config.yaml
num_hidden_layers: 23
hidden_size: 160
num_attention_heads: 2
num_key_value_heads: 2
head_dim: 64
intermediate_size: 960
vocab_size: 1542
hidden_act: "relu"
norm: "layernorm"
norm_place: "pre"
norm_eps: 1e-05
positions: "learned"
qk_norm: false
attn_scale: 0.125
bias: "all"
tie_word_embeddings: true
parallel_block: false
init: "normal"
init_std_qkv: 0.0421
init_std_o: 0.00695
init_std_up: 0.0421
init_std_down: 0.00254
init_out_by_depth: true
optimizer: "muon_variant"
learning_rate: 0.00763
lr_mult_o: 0.976
lr_mult_down: 1.5
beta1: 0.95
lr_head: 0.00671
max_grad_norm: 0.5
warmup_steps: 200
schedule: "wsd"
decay_fraction: 0.918
decay_shape: "pow"
final_lr_fraction: 0.05
batch_tokens: 32768
max_seq_len: 512
doc_mask: false
train_tokens: 191200000
max_steps: 5835
dataset: "wikipedia_en"
MLP neurons of a small language model. Each row is named by its layer, matrix (down: output weights) and neuron, and shows model dimensions 16-111. Each number is 128 + 32 x the weight over its row's rms, rounded and kept within 0 to 255. Numbers have three digits each.
After each neuron's rows, "fires before" lists the tokens most often just after its 100 highest values on Wikipedia text that the model never trained on.

L6.down256:098081088152081085141118132094168095138132115173106116106112124147180136101115115078131152129112155111147098120111075169109108154117100108141136104081176152043116186120176097139168150140179094152186101178034118135169100175148113082138129118101109109100106123142150112114208111141107167151
fires before: " ", " (", "y", " M"

L2.down545:118104180122179117136120161156145092118154143082077114103147127139199125114168173069137105092186153121185121113144133143160086163138066113050123120090097103117109112143130196192115109174123128097152087152121179154120118159130161066111133142133128108119090139128071124141124161170103135133
fires before: "st", "un", "ents", "y", "le", "ies"

L10.down238:119128112141113113101120106117171116102146106125098119152111069138157116150099128132123136172165202158125074128113086173138130110157177150121162099156099128125099101165104153134152121167135071064116090171147077103155138181104160143099178159175131159120087108186191143135118121097060130156
fires before: ":", "•"

L17.down851:143167147141054116139077084034107168154135146122147066135154110103152125122063173052075047089167164103179148194125134133175173135129120207156090142146144149149095142090127114148173145166090167146158106150095135088174169099101128151152133085134130099111127165078147134142101150088194154120
fires before: "\n", " |", " A"

L6.down635:124113075134087161110131146124152194141093128104142202115067111083120172088146150099128113135133114141083143208135180170197164138101152142096123115111109190127087126080142137123089116135084182072114089146149101110173117111198118119154129162147113133099156107131060151145111139114171152127
fires before: "it", "g", "end", "es", "an", "i"

L2.down636:103149114124138146127145152172107135145096131095134124152083107080120100114133167118127121151116108070170138143227082111150115104131139117117106125122097093118157139121109133143207114082120209164126126110181148143135158133106161154176107062133193101109132146110083148143142099088104083154
fires before: "\n", " The", " A", " He", " On"

L13.down49:122192087131157140117115104104196105116092105165163178121084148120119068114162139102133109134172141075102147170148159121059127091140127111110134058109105111084166179078139118119143113124123091074209099081172099133112131110113147148179131137141142121193104146161121199128114063195114114137
fires before: "s", "ist", "ted", "t", "orn"

L17.down32:125120202181119068117157141161081131156106142169083130100120045181161122141109136093187140160133174090101162130139156160121138125118125211137137164129168146133131106105179161088155162128152170140044119122061147067156163097162110082079129180071139092106128214144122154085135083127090124123
fires before: "2", "is", "er", "ow", "3"

L12.down774:141139125142147111161102100110183123093072116107104097179117026104100155170123139079087128165132129092124143071229136146097167083181130115167095155104184128151103155093137093123138115121124120180155113101137154136118142100107154071106148151112107173145220102082145116191124095083107114138
fires before: " ", "1", " the", "2", "5", "8"

L17.down110:119130208171080056128073097185158096148073138115109161110141144185126167140175114120131187130148161114194140147153107167107101125147123149122116107113126164145123062139126104161074097131125121094083148148111210081152143134100133161120149156049101129148185109104091106156142099089123151115
fires before: " |", ",", ".", "|---|---|---|---", ")"

L2.down285:100126153147129106131135169105135112154099134142185088112202157134155144113170085145093127078163184156162080127082168098124103145136164109076131102068094146124130154149205119110126059180115108155165092108065131178111101147183158110115140117153172137144084139127094080149140121162170123100
fires before: "ers", "et", "le", "any", "os", "i"

L13.down842:150111125117108133118172081168147106099130124096105149085093118138205136104103107112128080095166130142144106131141098151148138104140160157133197136127086158125122047119147130164075139099127106143143163169169100085107136069049141102159114146121086095180093109164121174155148112106105136144
fires before: " the", ",", "-"

L7.down629:103131123072154099116127109106080165101055094125116098171116154101144104110113126084167087187146119112042158170137117066117139117174146168150118170118095147198074125107129180059104177102143104122157135122134126142129114103189131111125149147122128130120147156127146144133125131148079131145
fires before: "s", "n", "a"

L10.down233:135051097089129134121127164150185149166131103089126104089159083127076160104101120142117154138132156168154107110090197160182114158084106023109059137117169139152099121135130107161113160147201127130133135139123157118173147115124139124091134131144196100167149186088101130115109139133114097083
fires before: "0"

L2.down182:116127102150149166130143151127108115178086142109109130178084159126137163139155096152106116170156176180134109092164097119094128123175155146132119098116107146057081152099097097155091096163111142117143041113164121132103107112101184045144073147187056101166114169130107170130107121091139132071
fires before: "-", " ", " N", "C", "=", "P"

L12.down474:092147123137106139077128091131078153087092125157158114125136128144129153173149100152112096139136123106227110116111090085190170125107151121167068097153146116078097109137107114108097189133056172175145137125133107133118157144149116059144150169122158091094149134102136148161052161104142139141
fires before: "\n", "y", ",", " |", ".", "I"

L13.down356:100085124125167170099127124090159147074091070105159195134119102154162144136093220127154145138147108104116102136092093119043143156112101101121174079155081140191079118139110133127119141161162034142182117162200130176160157105156125145142158153144138102153097106127097148116120177137174129168
fires before: "ed", "ished", "ish", "ing", "al", "ten"

L2.down215:119132153090079122152102128103165133133152124133101175128163122155144114164104137099130159108119165102126127071161105134115189069129137162134110123108139172161077082153200150156121136085096097129151118095096144129129157107135104137163146045101205114099114152083088088113181150096097153085
fires before: "-", " ", "\n", "3", "N"

L19.down420:113109062116060183179152138117187134194093154115204116162159120123113201131142131125111105090114120100126176129146138153138143112123149149127096137177100068152114112151148122157114070088148119123161105189171155153120186112123127143131100180059161109108094099104160106103133115119162107175
fires before: "5", "4", "er", "9", "re"

L17.down905:092125187178172136140116124091109193178138125142171106118127120105146125120151103149085137164143097150101053150121097081081117109120137173182134133099155071113075120146156093140143090114076140158134141194144158118108140130107135124157167137164057139163111141094105087124208162106115189168
fires before: "igh", "ome", "ow", "av", "um", "y"

L2.down448:094107155112140164088147096087095199112112119136138100136171119153129153166088185099137111178078088116143131108130144164185150148145154170133117117144144172087134074087168150169064117111164148137117112112088140117174173180157119093120094104116125101110106151072122145108109060175177066149
fires before: "ed", "ion", "ing", "en", "e"

L13.down39:102156131076182061154152138069102138055120112101140155183120152147117164130060107107135159164130145077183167133083143110071110134115108153149130117145150146108150137058178119089168135185140114135163108154164166131097055128075098151171090115158082100099113169072144093088109127150111128131
fires before: " |", ".", ";", "2", "4", "3"

L19.down898:126145124109120139108145081138156142059143155139140076124116157126136144118148119107089090112106140162104150175145047158140152136098149103145162117157102133168175131121071183108146105062150137117198131130108161123179168132137103129102120138112144136175097121126134099108138156128157154150
fires before: "2", "3", "1", "4", " "

L7.down948:061107112156121144188128114122109179140117119099126182128115107063094140082127123064185160139129154142137109130122163111125088108143129158159110106137108133179155055128124126165107158087128097141105154126151112131147095090102193135149143111126136122108097091166087227208179076153106131115
fires before: "\n", "g"

L19.down721:140158146129121099203098145129114094111168148122109184138166108205128146046110116162095131101137081114094136139157215144151093118160107123130152151078169122220119213135114160077145085080131071174145129138141094124128134184143124150098191123164103119149114125126115129074128148074099161161
fires before: "7", "S", "8", "6", "ild"

L19.down259:111180099119122127126147131096112153138094121133106148124123158112173078135123146130123178144113125167159119128149120162129163186130111129110168128109139098049190147132179161169108139135141000124172097075109120148143098147150123122150139128150180076116171075101131084165205094113148103076
fires before: "any", "os", "il", "le", "u"

L17.down14:139114168117117144140131131077122206116152099136094154146167107118117143190172167140108149089088077133080146203127118179110110168115111179139180125129161100128130133132169115164108129163115069126115048129145083100122177144136143070152088120088150102123119163108109100166082076165125178194
fires before: " ", "ot", "or"

L19.down798:145165128090138135131166110134170098112150175105126123190123156155122106203148151152157088162102065169135095120145115149113103097147133119133126094117125137179150086085069136098065129136104148121067114077145165135116166149175114130129059098115144155161101175099149123132095132146092097141
fires before: "5", "6", "7", "8", "4", "3"

L19.down856:121092012135156136116127137131149126159133200076171088082118156158068146133102148135108153123129105147206103165127124101107147118175168128107122124064128146163078121086114099131107116167104162146131105117105155092169082165191150138137126183116141066121128094151134165168113085169165131132
fires before: "0", "1", "6", "2", "4", "5"

L17.down805:135163129098142104094125122122139177157065133093198066106145165143100124117160132112112193167128126136141226122113150126096165176069083131102114096098083132113192108143050112168085109163142114144125097150127138159161202119134102165041144103134161108147095152094116127145085135163151139107
fires before: "5", "7", "6", "0", "4"

L7.down27:112142104132160115079178167113119138136108138132170135161122057107158132140166062100134186103134098160102140150081132136161079173150103134099140114152163158181131091099100167191169105086118110136137129163201046178128137150134108122146116023106132175120099154091015139162087140172149127106
fires before: "ut", "ction", ":", "ed", "u", "ly"

L19.down823:172124163094158085119116140142125136162177114076136068159075137099054119103154091171195165153122124122108118116122098097130140096088136157123174103091102157085115156096064062178103127110125147144108150120088203151143140133138197133094139143069138127179156113135140132146109132195167123086
fires before: "9", "u", "ence", "8", "ol", "n"

L17.down601:207087223108129129121122146108109194173119038126121164074135151147130109076166124098134123112196147140095133097127133135155190103156116148092132083109116094165099218134185113122157116124144045085110119122099153131095115114098120128104154156104144169117183096105161089184158110090122114159
fires before: "2", "1", "3"

L19.down275:150133091112154162167120086195142153203171165130126126098094186146112137130112078119140111080120116086174140137123094125122115129104125162116155131118129077102086157075121170146082149110088174118080119153104137158132076112136041160119100153130136154114102185093117132139121134112034134147
fires before: "1", "0", "p", "port", "2", "m"

L19.down904:139171104136177178123108208117130110082126147173144128148109109150148127124148118111150149140136086089144135109066126142165129129117102151110115148088076156104138099186143146119105102079164137173071149143170171134073109166106135152132107183137165112136076129125129116114072144100151075095
fires before: "9", " States", "it", "ish", "ap"

L17.down618:135125081120134160144136136190130093120066117090179105199132079141090139141195133110083136092097085097171114029067077060150101132127180082105158089111149165137122181147136128158144094090061099088111198108212186116099139123139144118096118158167125123123179141135167157135170109143155167137
fires before: " |", "s", "as", "al", "ry"

L2.down690:122136099079174105149106090102163120203128120116136122072156109141087161144109153109122096128108125168148142133138087127082168109098131103173119139078102190138169129158125156111101114143126127096134135051137161175148114201173094121072101093156090109152108082174119108100070107121116115091
fires before: "-", "\n", "|", " "

L2.down693:149090104127102165115125125100156146151096154094127079189112156114150120146190059138096108143129106157175157074085114147165127174155086210164102118188125173179114070101161130157148095125092091144173160147122125132129103052123084136181078144130069152149135138084136156117161125154116162139
fires before: " |", "l"

L19.down451:090180103109141107096127128164150024161125150141094091125081158186147162086155146179024121137148128114102171130157132130139111170165082170120075147127115144156088127151088119108121068071095179154129102082185129173170121102179105120104193141115083126141118195143077107136116160149124117131
fires before: " "

L17.down430:133089126110114156176150109047124113120142066103210196162099134143106097125125158169168129145169164111129083100152125054099062074143086122174139136168114096108097148131142118170141103075118176126159125102113095162116106130128155125095111154110140126118150122112126131159116177126092125118
fires before: "9"

L12.down801:159163153171147068119160097141082128158153142104143098069073135153081154170105134158065150125133180087104070102135113126110119129129133094192108145106187064099131112130122091141146146120091080174127114123155149223119008172147115129138117086078105089133120130107146104136142106132091115154
fires before: "2", "1", "9", "man", "3", "p"

L19.down433:162073121131163149187128112103093158072137075088088084122078137092102153055123120131158105141119175153154158141116131095103086099110089148190132092121135126092120128146150100098184154121105192135103131129123171174026124118147134112139155141115130140154206167143160200164090069124135141103
fires before: "9", "2", "ov"

L7.down528:109105119104150180126149180104144117140187104152133141155132069185099112124152173154142123135136113071060058113123108158083127119074108151115081104135136148144141174137170134127162164127160098088055164114114103154144066142100144086119158153133154089115146108117110089120179099112168117162
fires before: "ed", "ame", "ic", "ing", "ice", "es"

L19.down253:102129115133135127104157134076173110131116141147158151169120117178142089142165119132106199222168173133199041092178091104163161092135142124157146136098114124155119090184139137165136146134069060164106147106139120088128127108124100123074160111119167119143158098141071199097127062130154116153
fires before: "0", "1", "8", "9", "7", "2"

L2.down266:141092126100086122156128165073138165191132158156157137136144117121144180146053125084125147106092177120168107056106131136146132152123157130104134186132159133143109195157131107131145100107089086104138142155110086127176122146113127159137102110094124100126186090063131162159120145075100096173
fires before: "s", "3", ",", "1"

L19.down356:125138147101139088126166079133163107131182107130174145122105135051120152159103113168129080081071125172125173092130179187158098136110139111121099140150136097132138082129219124123104103102124133133118121105099055111151116163114122119145187116111197080082139068157133127102034093117132128126
fires before: "ed", "s", " to", "c", "ing"

L12.down727:181135136139087157118196170158117138095164154130140105116155146106137154075141123091086147084153088181090144080080108148181148136083120172126152174128144139145113094113120077150085117114128173141089148119140135173185053101105116109091090107133166135150116140140038135126126168199109088148
fires before: " m", "0", ".", " f", "3", "4"

L6.down365:140191149176160134151108088117170106177122157122124179167072133115163061118120135099133124142144111137155105170133137116135180174107091164143058093086135135124035125084084142138150107112061145093150148126111166148143094079138117147130093062057066147180114121161136175143138116170124171118
fires before: "\n", "it", "id", "el"

L2.down208:136146194143159142153102071134111136148097094134049121126163126093143172202138128115148110143117168162135195097102097117144110141080113104120149100103158108128182167137100099129108104155080126183156147161115132141137130194121097101138133092163171121087172123110046136092130173163135156153
fires before: "-", "\n", " |", " (", " -"

L17.down587:096181144139137065125212136151166094147155133120125101100150148104112145082122114154113158116092137128104167118132119144093075149064104142139095135160154067116132111096121083138142073157132191173095137093155168142116114079121152139107158115180075106193172134129103133140153153125116137185
fires before: "1", "c", "d"

L12.down3:120153152047122185100145121162082143144122129127149188128143102097127096076142146124152115113113097121091113118095131168117122110197166134090137129130129189119121091179074177131184148105113121128114109108097155115113095094135155103123069138140137193142119144024142121085171115140072122128
fires before: "s", "ed", "S"

L17.down100:089198129146039133172139109115150121149127128147057164080081061175130116132171155120123053190104158138046120110092148103076163157110146157129126175147110086181147089113073137143118172098133131119084176170112099140116159118105119177174128093121171171130135144114130184220117031231104155122
fires before: "\n", "s", " with", " the"

L17.down122:118083113134097111093121153118138129148124111162139110156163089159069131130106105101113105124097154101097166171129097120067090210137120160170151131100091128146130184162132159111096113165082123113111172128122133099104125097096153184135061103114165161149071147110092140139113098160111131067
fires before: "2", "1", "0", "5", "4", "3"

L13.down521:152109109147168140129165150119151125128162191085091129151195085165098148131201066130175127125121175149152117110128075130116107082055108177138108125147136155072089161097153166116125139093150126114163100136111196097128119098090106162157160118118121143177176131078073151150120118091119141100
fires before: "0", "1", "c", "e", "2"

L9.down64:146136168161180113146084104111160145154142169114150150106114089103172172112119125085152164146156124129086136114140047136168089131113163152151099116149150165127119118116121147159104113146101161145133184128132083164139103152122202090133124145175088084123098118078164138145157105096064181144
fires before: "1", "0", "2", "ai", "ic", "ier"

L17.down20:169126130087182086143096167111086134139121134161145139132163125130094074190098102127103159226130094106106084106170095189144058140147130133118128147163113077128124120068092122087206120198063170130077096080150126170080145108160184177103156158117165126112174118137129144129132087099157157138
fires before: "\n"

L12.down856:135142148145156103063121123157127117091171108080130142135077128152150181101127109128100110182145122100159116118076147109135061117129149170150077106158097115128101094140129115181167139109121165122112098108148118094110150105232111107153145133142121076098131127192147133159130151194142126202
fires before: " |", "et", " S", " V", " C", "y"

L17.down572:123112096152172084161130110132080133132130083062118167117200110111130089126046162179092130120144119133172174129138097163167127098142144140135113129102102062156122139105119095140176168144175171143121103136115175121156125122137141173099116110076131086074110197133149182175129095178152067109
fires before: "\n", " He", " The", " In", " It", " A"

L10.down144:116138111111123101155114143186166121084107074120175086153154145143153058102118096136173144101174096140164096072214137103079122135140105132065065122093167138132203080079143099142138153133137166095099152110135147140092106106094177105199135175125200112157133107141139127124114145110142167115
fires before: "\n", "ision", "ation", "r", "es", "y"

L19.down258:127131097105087112120129094084093134160094158119110163127170143145142133102216134202139126162152086106108105157127163147146115138077116136088111136126147140109140125128104082113145037171141115093074095166171135182142117158025114134087147100172125168089148165118116130181113148146092125081
fires before: "ru", "it", "or", "r", "ated", "od"

L19.down246:141152115125096100149122103168148130122161158198163181124126107139119099090119115183098108125113130151182153122166094096086108110148110178086146170139127147075076089172174142132142146133138106141071174123170111156144147118103132093145104139143089097097111123106239220099109146094120151183
fires before: ",", "ow", "er", "rom", " the"

L6.down147:145127134112132115218126159106104117155146062138125139090123125062117104136099102121109174170139172142155148126136140083151107085116129118085070142152131086120182121134178147118159129091152100131116103113149152118101100054138164127159110131064123106149094143143155203098095096117134117125
fires before: "\n", " of", "ed", " in"

L19.down2:143133113120126072157117136148089159086140173129114191151141105146117116137114145140136147139164113161104177111143151102160108117127155135142095154143060131143139098050107118110139108155114121071154103136069155142202198033152147160087107157020152100115090122102105101155175068064113107079
fires before: "\n", " The", " As"

L7.down93:107092121141128118149065130123150121129099156151142158173112098075133108106130107167176180169106191136122105133107169140132156135122177109054139111125163146139117141109106122109148164056167134198130119123125092090182089107095126180123067131157177180106143137134128132144112100124128119102
fires before: "\n", "ch", "f", "an", "use", "e"

L10.down58:108127087119156134157116101134122142118136067079075163123143142164137168115066183113100142157098127089167146122131106103111120147194170136118143129119142110193130127195149094128130120126183116097136066163154171077121172166102114135130079163106127171113129116100092139126076130151082063170
fires before: "|", " |", "\n", " ", " –", "9"

L17.down676:076141114082140183139128172115149171145112205103153140090093169099086106197109183158165143093190115159076174104135155163130103072117114087184114155131091123137107167109164126104122111111093100171095163147125152086156087121179142126098164093122179088110145134171139119113169144095110087146
fires before: "ed", "ies", "es", "y", "ine"

L7.down350:120103172115112155134131087181160141116131152183174049150173143094075087126124108179132128150150138105092158149140168110106129096115151128080075110111128136155122138047073103114129125124137120147128096161114107106084091193156136117148147116162127084076093083104161202143104114081133125118
fires before: "\n", "ision"

L2.down504:161145146139133164102098114089114156101098113171154159133066151132125119126084124137155137146136116051102188178144142147174061169083116095083156155188135110128122061114118117135116117154104113163113150165116042088184131067109118086135122101122153144172081162167086163116124140087137119170
fires before: "\n", " The", " M", " D"

L10.down342:150093162110078136115079163136141121121121154085140119174155135146145188105048114149085146150089093123123119155172135124177168112133085142081078147226145107107085142127103081119088089075152144102158138141080145140124157137174095166119136167158192046108118143146095109106129127117090113123
fires before: "ter", "ch", "ac", "d", "ge"

L17.down682:169178147161120145129150155115124101145187168087110054141156102144153135128139081081133113119154083147149116091140148150196098109159138180184122114154102126083114076162117104157066130084123141110154072122139144085097120127115114139127127092131177120153165110163115149125080194167138160085
fires before: ".", "8", "′", ","

L2.down17:170144137108108176126133137081104103102174135091216139166125147139072106093145172145126080086140167144084198080176148123141098083139161176122160121176109183140136114111114109064121089106152131128098148158186113084108091094144108077072117101135076118106151129117067105056124116138159091155
fires before: "er", "ral", "ury", "re", "ers"

L9.down778:213111167165123112140126165104092092137182110064095088141092086105177129196152111142109112150186192100127140135120159148097143108098132113069137115139149128151118161125109147095160168163167065050144108120192127161138087128129143082134133081194088134147140110121116115148140115135105095170
fires before: " ", ":", " N"

L2.down940:103215092144166082119111132080116095110181081173142159153116155152133115159134116111091121146183166095104155130104091140122163156150079088158101133133096098179109135164051118126126090168093118056139120166139179184084150113196109126139106120116151114133171218119140141147103162098200131174
fires before: "\n", "W", "N", "E", " A"

L13.down917:065114114116164106150150127098077130157113111104141148128141115147117142087066192135151135132147132087134117097129108167122162122112129115134187137136178152150061132128166109147131160081175109094111148118121127120153069106123111079090142164158129165159125157141079092097201130079117130162
fires before: "\n", "-", "The", "===", "A"

L13.down225:144135115108130189074132122085127127101102161142108159061162115119162163171098138106129124215140177121151078095108103149118170161138149065144118128130142089066148184138117176097096156125161091103123166123130117113165107118158148177161179151114144137116155092124066132163090158138127175171
fires before: "ing", "ed", " by", "c"

L2.down566:076181141148166128135158181127134131155146120137077129116128077105179150175144198102063080180093125119133085136080127138080145109079133125173110071137125148172093119178128151159092162122079108186090113073140155177119097177117132131123155145177100119204157126127124111159155113145115119078
fires before: "es", "ing", "ely", "ision"

L17.down859:121092104158130144088090189071155103121144140155118146081093105145121047134079178077123150128126109139116139164123137167108188144102199103056092135105118138120086155079119113133196187065195129130185145126078156131118146160103163096101140130136147115091117092098137140099170177104100119093
fires before: "-", "\n", "eral"

L17.down123:108145118116160051132154143107106167077144112131112114158109122135112155094061151141171132106152142170156128045175112138147108194083101124114089084124144166161161135160133103141118100135123138143188130076064101124108112130130144067160151084140142170159144166046146151151115111223154196104
fires before: "t", "ction", "ts", "ct", "or"

L6.down700:129119127125166133141133122082093147123148111211177151193135100184092152138060126118146184169178117131115072103124081143097153135154099101104093105121087086120093156157090133133128138119136093104102121205127141095132118114150127149137065180177137171137118145110115034142098087121160126084
fires before: "ing", "es", "ision", "el", "en", "ely"

L19.down9:186156088150151102115079152103120152093149146120177105144129153114131118154092153152168152117150174072114139164173045070140116169119098134193097149192165131149111108086121136150156092161078103153168169112091120083163172142092066153146105121097135092209187144134088061112153157147197123159
fires before: "|", "1", "2", "w", "\n"

L13.down950:052119084114141153108192177143144133082148042124108119105136074108147148086051144160137202081125143115114110131112119151136096122110115132127134090087164166094100164147176132160111064148165122135140189145105126156136087174103182140090154073154106120117125117163137094121087150124063098165
fires before: ".", ",", " and", " c", " in"

L6.down695:162062097134113184135172171179058148121169117158163091120120176115155178091129113163121128113175158100160132149154073124120111138090097123141153154074113117127153075090118102097125110148105159201131146118076110109142135143114126088083136127194066091127133133125128154140156184095131104128
fires before: "1", "2", "ers", "ivers", " |"

L17.down219:137124161166154085076117092165112130089111162106105109136051105127079122121170101105156100105154174136055106143181110114121108136154119131125112169096138098120107137131156079166162155174135100172100071086128095125140140074127084141166147122145122100140195186184172148108109100084153114161
fires before: "1", "2", "p", "m", "v", "t"

L2.down319:133132056103112125093101166129078153120082130187097120158100121136127192123157131182162093146125131125132039158150156127089165125115155134071077142106175129131125134125130128130116117156068107167133102130109081092129167122131150174079132112172071143133084143066060156100148180121130144118
fires before: "1", "2"

L19.down807:132178172111177135141127093145124168114138151134127099139128134147131102102184080117170161094133075101131155106136124186094147096160132148128108072151149080164106134135045062105172140086152158108102100101153110129052136134178123153115095105139114091172175186096089143100106127121118098152
fires before: "un", "ist", "ley", "t", "el", "ay"

L17.down82:174148154142123110145205122068160124163160108087121166050155183137116101138102142161111135113183064166158142135194173178098108089077112159079153110134157128187187171103106089132099125139132172135082158096131134096134137100190113155142114118044080096116162139142117086094151162131151071086
fires before: "\n", " The", " He", ")", " It"

L9.down261:196113115148097112198182126102109068133138151116130085104088129092161120115112120108092135119097083172087115132111132102153153184149110145099098149151123177088120113129094125121150097120109138157116180118143067128163083132171122130202192152133168090101140167151134110103135146144118160142
fires before: " ", ".", "3", "1", "\n", "2"

L2.down558:109134159150124156227145114190098163080080118128159152102175165129138134125116106082120135135143169128113149131095091188100151101072082115130175088108131147115145108110156141111153162067127166114134158142097117097195131091103073151115181139129114110237140147170133097104162109171102149154
fires before: "\n", " the", "A", " ", " ("

L19.down111:103148076128125146143100164137091168116137134094118172127171153142134111111169152112137143121135096163091163099076175091091145168092112097184099097113126059073125135171115101106195120121111078109126109174146151165146096097116140080164158099105158109162120110161111119094141098111154157134
fires before: ",", ".", " (", " to", "'"

L2.down709:120158119091110109147141163073114145106128123093095105096133180150110125127195128159139186143172204111106161184158128144151129144083114116134105180161106139092128094179118079088091135158211158104150145067140143146140102143147165166066151093102138095095141136132127110110113085144155152182
fires before: "\n", " |", ":", "}"

L2.down147:160130157127108075121161162144113131057137115076072114095130149116159129163167139175071093172155186164146122128111190146096164142153100100096095137185152141091144158116122151064092126169136146131086078168133164140167109149088163150076106122129085107120151151150183192118166126130139152080
fires before: " |", "ents", "y", "\n", "ies", " and"

L2.down708:112140118152181116144115120080105124101066116135149118117063094081109094142148120137146107149157126109102134103162024115143122152106132127148139150202049116087105130121143153149174150111138164164091129113227140110114135124122148081097098118076134146161157169106074112130135101136157094144
fires before: "\n", " The", " He", " H", " A"

L12.down17:118161175101195085118105117131113138175173083117121132147121069128128068114085236107152151139106216134116086139157168121103141129132163151190080097129150180113156112109153066107114133135158132157144140076126159157133093174093179129138141134079129122120094105094124081104137094150170129122
fires before: "9", "8", "is", "ow", "er", "istory"

L19.down870:233149144064144117129119137064107150138107100071160155097156100129181228165115125112124161136166062158140087119081116134125179113117155150145131130175113150111157162128105131118131180166096130166140131135141147122124150070104119125116102178172109123127070125124126137083087118115098086129
fires before: "ed", "I", "ft", "ic", "'"

L10.down601:093108112066116155099080102120146116121152109128142114137118140124128100119135145106146144141103136141157117112113158074139130131107160153079069192105179216069074145089160088095198126168193164171176083144133124132179075120155105120162105194147100107137148131131093121110149112115105102156
fires before: "ed", "\n", "ic", "pe", "ice", "p"

L12.down283:112140100125094108104144113099065096107108126181081105180113173098139225168091130088139161102115130143153155163122168103127079164175145202090186151186135160140112120133160156160151175115148130133154157060139161155096106117141055153118119155113043156087138147144076111106126119069119092127
fires before: " ", "\n", " S", " R"

L6.down874:131123135136067124102173127125181212158128147075046136141124149101134195159113081158137138119114160126136107177121133124124158164126160107159057158127116127183123088158149132173129080101111174105126106127132140099153179124100134100128119137146174088090066103192147133123130202101143140162
fires before: "ge", "c", "v", "ment", "g", "ased"